config.toml
n_layer = 21
d_model = 256
n_head = 4
n_kv_head = 1
head_dim = 64
d_mlp = 704
vocab_size = 8192
activation = "swiglu"
norm = "rmsnorm"
norm_place = "pre"
norm_eps = 1e-06
positions = "rope"
rope_base = 10000.0
rope_fraction = 1.0
qk_norm = true
attn_scale = 0.125
bias = "none"
tie_embeddings = false
parallel_block = false
init = "uniform"
init_std_qkv = 0.0377
init_std_o = 0.00582
init_std_up = 0.0377
init_std_down = 0.00351
init_mimetic = 0.5
optimizer = "muon_variant"
lr = 0.00216
lr_mult_o = 1.5
lr_mult_down = 2.0
beta1 = 0.93
lr_head = 0.00502
grad_clip = 1.0
warmup_steps = 0
schedule = "wsd"
decay_fraction = 0.713
decay_shape = "linear"
final_lr_fraction = 0.0
batch_tokens = 32768
seq_len = 1024
doc_mask = true
train_tokens = 493800000
steps = 15070
dataset = "wikipedia_en"
MLP neurons of a small language model. Each row is named by its layer, matrix (down: output weights) and neuron, and shows model dimensions 144-239. Each number is 128 + 24 x the weight over its row's rms, rounded and kept within 0 to 255. Numbers have three digits each. A neuron's up and down rows have the sign that makes its largest values positive.
Before each neuron's rows, "raises" lists the tokens whose logits its output raises most directly, leaving later layers aside.

raises: "friend", "amic", "age", "ouse", "US"
L11.down130:124107125147114106109137119134116138137154123196147075128097164099130107124110158085079160142119093144130171106123119108152156148119158112147128118102103131141173086118164133163091093128135140128114140139151147125127158110087141116157116136148151184129119089167134159111123152147137088107

raises: "est", "ex", "ez", "eli", "es"
L10.down200:168132147145144108147132117099106170112091132130133119154108141088146136113093124093142145114099094141090077116150119116148106129094114155095097133122129140153160100163086124139133148098132157148108149124153117111188113168144083122110134093137092140118126135133081085146075140153144144162

raises: "h", "hy", "y", "hes", "yan"
L10.down492:106121134101121186115103140133149148177100098121137159092093109132140157120147098116130077128112150163152135093118089094099155101136143105107139107103156109101073164136161137132068148095129130137128109137142119155124123157114146149112090152146098094147144118095151143104130168138092149123

raises: " by", " through", "?", " upon", " as"
L11.down231:132101054109161108093127132160128171174133117090118116094089128146136076148121120132159119119091159137128141123148142133156106131098082138134123132116124171106158119104160139084141120100098111115133150123150093087159093156139110150092117140073139135146120156116111136176162095113126109124

raises: "field", "ha", "com", "her", "he"
L12.down59:166174137138108098103111116123099138117131100125139125188144148142133158152129118121150072126108104139133142141109135132102090081117159154106068149137139128179123190176148114159143109098124114126090134109109146161112159146080142155125099146088135109109158136122118132108155135148101125198

raises: "kers", "ker", "key", "ks", "equ"
L14.down50:119129143116144116124180096158113086143150186108134105150134125154144141156112129102145133111130092087147164131152138117119113124107127117155159166167126108114137133157145089140124129097150147124111147128157152146149134145155097148103107077150146138120190115145162166141060101149103165168

raises: "ory", "ories", "cos", "c", "och"
L17.down592:122122162176090176151106146091145114095142170140159145127117115115172136155066174142110077129113119080150119125087168132112101132134109163129107124128139145147131104103130079154124125135159125113130138137139130140124097188128195120101122116132095164138111120129120101111121111114137178151

raises: "km", " km", "mill", " million", " sq"
L17.down150:146143167178081132149083146148070122142120107135157122154094144112122135130145127158131114153158147147119164117152100146149118095141126136161125164169089157131144087117150094146106112138096184094095087144107139134164124131161113117130136073138129106105136183165138147106134149133174129148

raises: "tain", "ance", "ience", "acy", "ates"
L6.down675:146171119101126131121129107175119149153135165091122146094122149177136078134126110107087124131109153114141156114113113124143110100101148127133139144132141144107147112126152132148172095115115111107161137128101074107090112110142128131131103123123173054136101139114106105093147099149151126137